Part of a small language model's weights: 14 layers, width 320.
MLP neurons of a small language model. Each row is named by its layer, matrix (down: output weights) and neuron, and shows model dimensions 160-319. Each number is 500 + 40 x the weight over its row's rms, rounded and kept within 0 to 999. Numbers have three digits each.
A block is one neuron, or neurons of one layer that tend to fire together. After each block is what it responds to, as a language model described it from the Wikipedia text at the highest values.

L3.down230:535522519464474549454514537551505521451462548476552472438487511438426516455513579565480525477451469476490497569558471565532485521486500540517460488522510520403490471532545490525575478519490475467575490562437457513450553474477463505441500485481466429533488580485540492528544532500527494502503513518491465469481523497503515541556443495426364459488567459519476471526565528472556437578533528506536494412583449470459479466434451576439560478533509521503434516525506498513503538553488507
L3.down420:497520453493527470472516501521487465428508451479532532442432532489498485425456433509532597544569535511498516495565556502456562497504474585532554580478522498442436545561545476466551471525439540486509483480499482486528537526492544456489436491459539504470497522478488526481547462515522498507487546478532530430560467528496527415601444577504492404476535490556541514521513489527467457565518517472505480574446470550482558489560483557462464504450495495591579537498500479479508458452431510
L3.down757:423564546524463520549540504493529548499483457483570529528486509506521480562479529495524619562533489534469406492464483507529451518458476494545528555467449583519503471549512419499521498494444468520469561534446458511488464454501496540551545411473518461510553504483441570469430440467474512581500481523513511548512514489474635469454450487491479468501576487524473561441508510498517432507449504585530478398521510489500485495450498505501498544510491510451521465537547462477567516467478494
L3.down1155:526601501524468575472507460548564458453458547542583443483492506459490491454437491560574498445504498524503505494533532483474465548441439496424460474514494528546451480465492459485560513502528453507478474503465540422495568495502481452526505525470468506494462545439466509478434495550509532539548533547477542494539435493506523480548553473534424533521461559471524515502501485484444527432474546481599450429511517519496496484437528559499525468501448460517462569441527512567529533533542454
Responds to: Adverbs before main verbs. Adverbs and negators placed between a subject or auxiliary and the main verb, e.g. "initially", "not", "often", "gradually", "largely", mostly after was/is/were/did.

L3.down272:436447497459502505533510547467512461470590482487510522485462487451451484484497477507458535584505416470477505510511525496478532523574509489470482560464453480531445464430441503499503407492520536460451520541455468487540501548449421479554564496478487481477582508492455548535471531445539512495542507512435479521450507502478520537430536476514449524530538523491589565430476513559438484509464534446562518538508466514481502488461465513466453511610431513564556538411533507520530521463479539
L3.down309:539485461560455503508493479505480477519527492485511521489517524476597452456546490457452499559497583563477559557461496562514462558505472537442508545512428483494465473496461508516542562513495439490482515480478512509522573514468561500478490568455501436521484434507566511504488492500490501497457531531591496449489565576476524511464555514515509456478437546486516431506563473462546460513532531530551551480514475451479538481502470501500485385512555443492529530534536567487500454510512437
L3.down341:462515498417501421472487480533440381501524544553541552554498545431425446581582523506474508547531446458494485500422521420519486493525434484557446461482572428484445529579536508451496436462525524433500470554482435453527508513482517499477451517547450496472506574537495538474480493467504495472529462566450575496469425526529543499521485486484457491540552534533489513531458495524470476529484452509533413517472555458510480562583519520516527492528511501504528526444610487461435409554505476
L3.down651:531520475540498474505530502460478508478589480469556505550480444460528486527511489412532562486497592572541497551485485596529500541518438521510502526526473498471495522524574476552490489411545528418511504448555504489438457506529519528511488513490580493491550502437409511537467487584502485465449472550448458523538430531488476465464472516446490474526535414429588512447503410519546442545506455528480513473510529511511567527512504470615491572511456460573474479494481515518471492471505529
Responds to: Superlatives, possessives and ordinals. Noun-modifying tokens: superlative "most" after "the/one of the/its", possessive "s" after an apostrophe, ordinal suffixes like 150th, 35th, and first, second, only.

L3.down211:395447434568543565444440475534406424568492530481589534494497452527475462523497534429492501456584457511485463464512499550509453522487506462518463497482558474504523519476454473519525453433450499517517519412545511467510554506387530499442456551491597452494560521560491499569495480529483503476480486514493482491450484460590478562460552526496472498525467442528488520496488478518505441576516547463521483478468542482491494459504472474526514512521467468524527461447558481522422501549556469
L3.down685:454428404575505471503492536507477494515521515521532462584515457477513472452481500541534522528537472584564484572518475495489504523514534504482517540517483445543498530513508516526528531501554524493517495448460457459468492480450468476512522524544552461456564504470560495527433516448466515536467512534517530527459508519511500449515512441531506583524495451560535492449521422543420495563487520425520522507512463527469473417502560514584511560452496535440484522464483583468485432560545484
L3.down1024:476461546453433514499524548427573506448474480501494417585531528553518555555510464367543454507484560492518500500544474498558521460486383445473510470465489490554530566496501492502570523527504515523499522461552438469521454533439525478524510527523528528535395491463452509511499500482543512489487505544518483491564514526433472466427505432449486525534539448493511484505487472500508468482473443562478560545503519497496533435490500465532524601500510458554520559446488492550587540548541475
L3.down1150:528544546440512465439419483497528480459507525552510492500497538489506601521526573453544485514517441499559476534534491469464531499587589520505511460556559538476498507439538519521461468476477491582500503481540434475506476470467469505518486594477478503418526486523498478480540482574479487485507483522476510530495507459491508480459510468483517486507520473533498526458484488415599474517563539491449494454518462499524531522453517494488437493436495433467470455477570481493504457595547530
Responds to: Section heading ends. Fires at the end of wiki section headings, on the closing == or === or the last heading word such as table, and on table separator rows.

L7.down181:514475507535491572521579488492510476564473499457401485528485503573554520438448476477444501441480464515524472483452505507495562480499454513487578548488491493548522535517461493461503497467501483548475467546498482413498516435473484493545491458492530521560573560430493493522519506476496517499471484507451553436537483544475530479513508548564572523549609505523496554467584443473471514461536502518566540489479508471481548481493491548513507543525483513479447512459582528571475465472489556
L7.down206:529482511475441455492523511529545519504502490451490565512444478536511433466567511518533522534418562474495441526545509495515478530499612459449535466493533436552432475533586407545572509557451515561459430574469491491480545492407536479378411449516501484547462552446543470552506525499477507543474498516513523487526539506504498529508507428504555441555495511529487594488568511455514475503499465508567486487546502458451500567499468484630548474485471513512469532411496483548532508494478467
L7.down267:499482483512563456463462512530540431517463496456484557452499590468514471390455475560476580518523445524435497544535421589514544528529473469476497541445502536519467521560536513536468507519524523533480459468463552464438540525446519464446474504476532491527509549511465459539462434549611539507543461440539484405505532449514480496462486504411542523458512443501498468515488499457523559574444581500545496543484466566505519504467481482561455580471423455442531542493523541477504561474449504
L7.down386:503482463532497522527579535519504460468611410520447468478546431486503502498545493505497586561460525563521503499454536486455494485414535484515530571445483464525510432492463491517532454471565485526507413518462422440521577502504545446487481450467451508541530535472480472476471541552504547546494530530546509485559524558525496458472502551547548543483476504565460493498509466455574503500453425518565527493509518518499523483532524508525524526525476490496469487628463549485502541517518555
L7.down402:448492529490524477440481537532557495519463489593539522443494458558504520496433495554502552539400488550502579447464565513507538484497475521473451478516491474492549501504483473574547484608434544506475469635434482487508557500486491528431489458502486438464477540609524503557523478526527483396458481510481530447526492480418538530548527498556537410481472510460464519505497455455531494480494467407494486398490466530484516484527448539538503559536506548558510458445479517424465460549541502
L7.down490:465426523467449522470520535494501529442518512484421493500495512534459563461461488582540463515508448508529456539489469490528428422510526471527535483458528530504489479529500456517525511522509469505511396507457506519606549494532467480454520453629413520460451513497559460482456514465458478532505550470480495559483523517474532485550520499474493478501508516509462464499473441478460545499477476513534534490541540479424505490465503544507522422401495499531477559492536450524484421491582541
L7.down536:413504550497476440445487561551601497481495516449456490548528502564512486429506545534521505465474462519486548510521507479486457454425514474497569447495471492515525499446456460440539573455504490533430527593438480510543493472480552448539469457524451535475538510444421537524518516509521552477479534450502470489473493400453488509483583605465469507472541462491433457544552506435598501541533540518444500510458444519531444540478541497522463512549561555509547520491485482551416469520493466
L7.down646:425444517563519511483434535440527510540551516482489492548469523445501525507527422529514468473595459524503580488505592513574445526471424397521505489560468530443560417545433481508441547439473465485448509512541535491500443482508507455528512515529463519559509525504548526497532508515462532475515507542509475486565516556519530444539466430513529509530462523531451454486493522564484504388518510464478486492477492511520460413515482490424488457594519471526494546573488527513476437572502512
L7.down676:461461552517533456483478468467452580506545469515444446496489504483472530468519470536464432511485471577452486436503468442500532450516485431504529532554499550495480452508524467529605550472453533440595507519493508469497467490452539487480510453565493496532528419482478549496441428506486500544490508512487458495514581518474526399531437560496469489551541550469548501499507568519536558513536482519449582507509506525451447556480464492551484485528488486453432485441501582528528514502516529
L7.down776:515534476417496504418511492512529469533402493521398542563460543536462557551482545438466578581480579518598417491518602469437492502498497490445535472520434542526483553498569488463538453474504506467427513512491494456531472507531535505446587439511524466499515492526504480470460500436580487495467538524589457520458450500593511518487510478497491537453508468469496575525447574567433470445556505505439530485548549431460487517478502506486551441538502485561477515515515542526538543547503515
L7.down832:547449588440466511563534509470448482438493497470506536561465533557451511455496515433461523546526578449495471515535487476460477511492517453495493549417467448586483526548444522473496558560544528501434499544547512499488494485490447453488542403481448477488468614576501491417471517507531600484516498495588479455454494521505476471479500504532495439492528457419502505487485514542515562484493487489530464487553433531486518524529546438488531578535543540575461533530456532467548448519527539
L7.down892:466500546515494523522472491598498520524484475505456519531489518536466539506569532555433492521549465477499535495541479456529495429484509530401572518633524466546537458503466536507496483579557482526526478576538498528476496554498500459478404515468459484521433512401454506462552494515471434508507534533488431486550539434501509475466490514533511539499511499517516445477551526457459520494546495495419557491510504549505513564450494489509552495526492535466465503516400461627422467535595524
L7.down921:559491506489461496500523538506525517516499505504506502537476478427550523535512488455468479464504485558565475557469465499476459404530505528517450577495437540519482467547517449498582574512537437570553510546477441447494500519544538451527546472471467544506482512605519499531421461463539461544467535547493455477519476455483465566517598509462548520550539535568469500519521454418454528467449479545567460561495515550520515528520481403474490477571453573640529486505476519484542514420455502
L7.down964:464527453494498504463460507501579462497531520417514460520433472542436464540541439476444521442471451476519488528499510554522430501476531447452551518483469427485526497538384436517460550484541547525427510534533474482585488511517466452525464511494508496508457547515485522510527532578493483517611539499587458490498569423476505540516476481548488501479462461494481454503482500444548531531419539490443485528583360485476421500513506524492493555518500499515555572565476538538401447552530519
L7.down979:505511484485516454504540545510522522483511472535561551540453468561483475502473494456503458507469463519499426445555465511574529533453498532489570554512579500522505421529494541511543512500484482437512488512460408542515458526418556430456522509574468462471547532522471508579515489537419466519497510570495507531512557481553462502524532502580551461534476500555518521478540518493450459474509556532482494515507487486488487551536510491485521482472490462515479470508517566563446505549462574
L7.down1196:508503474448420526526516478454490500468458469515595539527471547456451532450470530553435547504462502410494525488500567525493493532508425530543486506476478496571539531496541483445550481509455489521438591554506464479509502431571499476560536508467498424468515483495450518496451420422518500437485510504502545513460452491502472532522453462445525499546503487568520486463527490479411500417458533429476545557518457506498492492461474452596520524498549473483528559480502451475501504523591470
Responds to: Word-initial prefix pieces. Prefix pieces split off the start of a longer word, often before a hyphen, such as re in re-recorded, pre in pre-ordered, ex in exempt, out in outnumbered.

L7.down14:524488486482488568499395505474474476475413456570538483523448494504533508535488453482495539481487566487465442474489531486480591454489491459543481574538460465537481533517441547486486409516507578464567475462507499444519539515569568466469471484484507454548527465543497553518580516468564502588504426564430471398395548503531523464487486548471543572559521513449504499519462531566493498497500518529436479478516523556553474565566535560539520511460534497525518512480471477427405499561489502
L7.down242:457539502510545495520526536532499493522483488458535506460525592542513432528528477552499503495475509482486444497463500459538534508485513476522520494505422447535483456515447449424542465555489550517551487500491478480554501439482465518569496410560435472511513495537444455467518496524481449589549505471564537549544473527530547497528465496410465591523555539484522508495526460502423591542515496468509444454485515517533532450498515504505492485400507502461445441478494545466491436478632547
L7.down246:504489544474546497565485440558487470495521483488466449596469469515458541469472490452538497469521477474517417513527527535515452493486488461529501469472519491479465507447457464538527428467498466465486602569493482490548418486561459495497471542466561536495449539525463554504514537508477519515517491492526531469499532568487502525469587473478517502539498512497521550543553543508494507513438457422559437465531538422483492590535448438549485538536557544516501486411517463468474558446448525
L7.down292:487473554519454503533533482528498544476549610556537488505507473598560501506494460509548555529502483482517478532508551560587498571462460474477452501544451515480511491484426538512463449551513482575501455513443454531468556485482536430508537527499446534449466521496490515462532516500514519596559453475493497591508490538533538420512571478403476451448534490526498528485520576510548475485484496511459509520493502525573510511457519520516544538471479497493428513545510425473511496495507544
L7.down320:508486528529472468520412496477447535499448500444526474489482515547526535452454522429485482515523491497570422457463517490521534552515429525513470554529488413485537484479466462498531464495516549497509473537517551533500516541586565445501508550443443565529468533505499476494460544499522560452458477443490558524555489430552477523534482420476515581515485492471525469491497546529503448496503548494631479580534443456468547495550512528525469484494474517531503548460489538434516502439491475
L7.down553:551569531541530479569426433511515504479489475429580498522441524521478517508472489540455490633508499466559512571590483454498507533532503484512453482488448533582480445539473476501482441486490497523504447470482459541482544531490526408425388535495478395603434504518470531477610554530540559560575538524421527521508472440510517497523554484462416446498551412442491485509527510478545509483431485535496488451473524440476404500559508553486498443486530533534471521522486502547466457544529514
L7.down724:458461448511545495475598497499501427504509474484520483597445434526455478514549523581493534509527472492560479574519508533497400539520508467537545617504510542469450486543439479473493454549473418564523490487548471436465465487439504508538518510499510460494475508454494457556504496470498563545543454547536451473506514484457477423521515478481498514530480526472506433491480545545502528434391513438472557483526515566507440495458482562605513565492534476486436516506442455480479490484504532
L7.down862:532545551511563484440572520506457468496543542479460465568461463507509475441560482570487495565513474495575536501434548538486477558496495465538501522517519495478453521537464625480485417516532448524501602521505493446477475493483510491472506500511467521423474457457467491434531551539474502520511548497483449482533529504501428463449436459506508481518519510460412509436528528585426548438507445457568533482505472551570523481517480487540581509541468457495494502556472436545456463537475442
L7.down869:507477547480466499501472525521493522446527435510553377466482446536519563480539425451413462555487503532557596507514508510550527463442463461560520529470503459482550559532499496470521384478553494496513487480544500476486465519558564441495456470502533486570456475568431441487551448556520511469507505554485431487495459446583512503484488509461515534605444533523487473517503497561431524558564503428538474472553493592480454551489511470508559494489522480546401467507467444516526547530484527
L7.down912:502562588558526576488546471475497520510512503506514517510522528475470515520473417489551489475481530432438485542541542464512461490354460500559492542552494486474420491567514413469535512452507469559500489593461470502409544440510505477447426461490496548538565563490461533487545516471516556490584483479496521461441490446519543447549567501530471580528472497493456491488517535499500562495500535501501433488522488510483548511511493529568542496551467520460478482482455510488524513440586408
L7.down919:432522453509494484546517458511545554538508519487475507526488525548491473508481463552482451557505493560455511623527473465474475415515550531533446462533486566536500477523473470503565572486513487567535521464567507422479554463508519493462529481496548547573474440538400549515529482531537511533556505476421553453540444465514487581505478558535480511447551488538531568500429509476447498526404478459449463536520595514472424514486547510475532454514577514463457454510429445508522488512526516
L7.down958:531493492472479458450456465577365523521409501469516515593572540523487459468438547528505458460492525462542524450448517441475546443493527463557486484467529518484434533452545543521498449515482483442543522469471474552530553410460593470530537545490532461471522530481536556577499488495524528429547486476511508525455467408494517485526479467498523542532496466499504526480462488496497537587506593464529515528544481483465498550512464489493544554473531508523537520369472510491541497538542548
L7.down999:404535500515464500448436474488508536459450569543505479507487503499446535537513480505522541524542491500495489522430494561480541494507542444591467435558493534498564513520517529459513449549451467542519371522485482546543504502452522435457491559553490488509531615545548431505536520448446498567526523438469530480463477493473472541544480505496527562460547514476516523522465497492474485516486439468544527469530434454514468489498566541487550476484517480449544491521453490456536507433561482
L7.down1002:458497497535516517443512600435462466448434492443455536417499532538492443542487493528583559475526497526488471486511531509516525496512566479504525487482565457483519534470445435451513530482509459524545505499521433490440490540437472473535448520506504453473493465514494434620550467493527458550519557504490523529474516506512522542500510488473451530516521518563455458425486514518574460493492462516568437490526597510490514430551530540517506551408462473499495507528454512484450484606512461
L7.down1133:487552540434466531492516488442497577532503446478452498539556528435511493477457521483498515542537517513442495522518574530460504468488516462450473580486506449506584466603512421555560474549500483506502406579513460509459509482533500496448461525503483471512523594469472551583507512443488517528447534520518473468513548505433460573497567486524512501505507561492588506424500455474474483538579469523489484485493495448493532540528531558449471537553529545560550535481487486484543476546544571
L7.down1242:520493462470533532456509558503508527582525474457396470539474511512533474509522504563542588459446531474485511452477526517498474569474451540562509558450474563481536512455540444498486463609515463491522511526530536456476546493474521468555439442536376510507448498501496480422532511475509496464493503426599539508498540545494399524528494508497547528524504506519451435461522457517501505558542529547459500481475523548519489537515472460522546441589536512518494507470478459554457481510495438
Responds to: Lead-in before named item. Function words (the, of, a, her, their, 's) directly before a newly introduced named work or item, e.g. soundtrack to, released their, episode of.

L5.down904:513502509479552526444438513548548467499553499557470503512504581511539521511489484471513443489497440549524441509533476487456561516512459446454500469462499477538513543466442556537530519585544430528544623554550420453544514458527491482530509530456559503480461461603452498592483517532441518482502479562481473539488453557465443482473422490403527485496502423422470568501500522481480483412552507490514578490512496501495478557507496458489498468516453559477552454504429495510485485482468521
Responds to: Heading closing markers. Closing == or === after Wikipedia section titles such as Career, Early life, and Background, plus table separator line ends and mid-word pieces like awa-it, ad-vert.

L7.down50:495487483481472525523509496469513503448462456536475586582476526499516540484516482546498495481478557496542541508464537450472498524547485496512472541521469529446609469454467561477511447484496540505428439446492478408453527499474571473474458471510501522493513428549497449515521501500473473479428509497476571503477480458518430496514528529560544524470523471578453469487531489486491404506472568530534425528485491465470448534559493448491524541523544506585486559406516521490486487545515479
L7.down105:419475482640501447467510497486458528527495484479464489502464471537464564505439516544573474492520549507549484521422482529557408492567446520484560452464556528448492474494448449547532450480535494518507508522508525538536487461514522498540453479440479486524426444524506447437503512499540524453560520523522552466539531506468454533578459517440460557545576527512519556440508508410484511448503476495482541516495540516493454590460445463431450576534452443502512561443411575534482472513549576
L7.down141:504547482512524548390465479543434459480467498548483554498539482455467511532456482513417476489521521495492497436536518435505519517538488528540480521488509529510577557617420537476532518500518463464490508471458514374476515487521497448470449472540552490478441512468552471534434483467527465510496558520488510513510560462517554487542545527481469492553492507487476479466484454546448509517442492534535531429445456461441511525436470481546548482395468500530513475495506481558541479549489436
L7.down175:490518490547466544498477481482527494458508475462530463562528512461509501428444540472534584493536565455536459521496545416523510477512465437561552490428437464547444448565483460479475473485471430494537505497541444517503444505545435539455514503531533513550493543501454469472492621457429431541524555530519466511539518501491514478542453520508465489543485551482534526509513448477495489455471512501503601531512553525519506453506478473526490519434560530486477545532467549500514453505493427
L7.down176:579477527449509486530480500475499553536472492460501517543505533557473492493468528482370532506526531472561539518478508504475426477448427463454513491496528540466564434525567469574508545468529515455454514512561482535536510510498465523506390483478480505496540525515554535503543519511568443517482500521507523502485448492456603441572530491462513514527455570562432432441527484466476527527442544531392524532504515503478486540422500490471420490516463503458493463507524450518480386420507438
L7.down215:588572503492522532549476501474530492493472515495522460533423488527438505496533508492449457530408537479549400640539491477487507452429517478520544512475536444460486468518524523496522455512559485518453567536492480495481442523499433503462437437445469440532480515460539516453469547504547515520531499461488504461508493553488518457548496553458440512557548478479457505541494479424509466456420468507478483551533513534486420540523540536480459513536505458515471525552465440507489492518519452
L7.down260:538512527535461521453545491489505510528495528499561519501571501533449468431500580598540513502540433494558511529458606510502473489507499517514473533458433496489506522485505559461551490454400489440469492583498500526538454485501546580438511466497474462517494508502495514495510552568486555502446517510530476563464506538499602512527555549571515469454508464532515472510508458434524472498489531477519514506437491552481531515467572458510511542476529586486473563466498498504547511467491523
L7.down318:500551544493458473469534529471511510496481489526567509564494567473501592523503544531534585460445528582445505485551428588469505488542495525471462567549472467522549488499484424495507518521572457564494512554487513430499442545521522542480460519554434443515509545507528406535519462493513551448488494472521469502447475489499430537445473525475491506563489495572450467464461497427504547424463554481480448502596494491541528519436486490518451470498565503466462556481518471442502440463531479
L7.down504:537530428512487494528513520539460521514480518534520489452466417477468497458466494565472456498486454458516481544560520575478511526457499472565557524460541475514497514505445491536538505495538489460501455512499440530463524522537547554547451543541592549514538474529503449484517478448533485495510485503524485504538556530513422462510580474471519495449425431443512509567479560604496434551431492583478503512464510514627488517444535526507456501463492537495505450537507499532600517498589548
L7.down751:495500510485522477461511512477417473493466502481455492573492489470562591497589464488426497535476475528500465521466462535462451547436467488472462521453480473487570494421471489418555453516526484582483593583437474569479528555502506499540541473459455541463480550525540483542519491490584519508428552519500458526437475463475430553583446521476446480504495483469446452523506552566492507536445485495564464496538503466484512465550460516539528469524518507570499453565529544459482510522580415
L7.down843:622553549513497453453506551452487439503498477504566439567487525470514478476510534465449581502537551402506475578462480502427490513444453450599554526464516487509490426457532526513551553428470516498494573504562532510553481495566536524509470479494500542469443481479499442480425503440486534549449504493576535457494453518481499483576503483520434466520477493511506525503473532489462504494488545527590577476518551456541504451484511513512429495505456448474493534577414494560561469503529449
L7.down950:491490520539461526541532527460504465563548501515531545464506483416549488451508478466508454548545464483478450501477499472531493489450435419563490517442553475459444512527505524565404480421582530496511535536479571605556528498550498520494557479454464520457533492499477478491507514513514524446475462370594453487467439512532502503530470486480556505507536509495410468523496481558507487529507487494494528540513556468461466539494434476499523538417421537488400473445527491504478509493535548
L7.down1066:516486483612501495444524544517507574537454532478560526525543532460471447463526522544535466474511473424497518509581408435416463572504534466563512492476594435456535514533528493442569500552541518501546455459510511461507512438511550524491497532457489497540488422444506545538483565451457500559404507502503466465486490522468520500492503467475492533484541495495520552438509535491464461523434507559515551488490530562442502555511533470476417537507512523451441519494550472556522479555540421
L7.down1176:465526492505488471477444466465505512517499510513481521502543539518465485423511546473477511497506508494548544557443426452511493491529438533503434476543532524557460464512490570465566445545537527462473500512488439490452555548461530527516404522468508549522546495520514511364455555571479489441479530485456495486432461512518558555470536490522393502408488497471444507493469497494550470560511497464486526477423478509522448545448544556456554460461484576496516550548449530488485435487503504
L7.down1195:563524543461551515519596512537452457508584460499444499534526506521489422480477536454518554410513487466525428549489437481505568480433518465498530484437536508501523460516416514527501464531480544471484440567483514537484532436523450567500488572496462542448441492431514512444538552487511587394538521465480480485442511506484450451540524463561463405518463571446446525445473519485427429444509491467545532470533522444511527511621512499535538493512536475539522497505500545586435521513553459
L7.down1265:471461468439548525502501531477496488410566520504476522519457546521505497499398522451479502479505478515519516513552501434460469535533523564572511530416546490534490462431542540538554446427553479478408541540465542458526497513453498485477497540444464489466479513536454483572526451495447456481474472530521477491488514541476534502471451499517523517487474560489487463481536493477505464502492496435465499490524507544423471574497529479501398469535512519512469543492497461500582504494535498
Responds to: Section heading closers. Closing == or === markers ending Wikipedia section headings such as Reception, Demographics, History, Accolades; more weakly, word-final suffixes like -ed, -s, -ing.

L5.down723:485473512511522511575524537552457482487535529528432459507444557501500483519494503472476474448534497411478534463525508497483513487499483556459513492561513503517434481491482454555539538461537501455536472541526494508503482554475484490474496468484448498464518515398444527541479462501587499579495539514539445528515565508499517569428455546532506542627522475557472564465501460479467504499441468533390519521554493509534392541435457543556508538503513481438512473532524514557457443517487519
Responds to: Opening fragments of split verbs. First word-piece of a multi-token word, mostly a verb after to, a subject or an auxiliary, e.g. im(mobilize), auto(mate), en(visaged); sometimes whole words (drag, sets, out).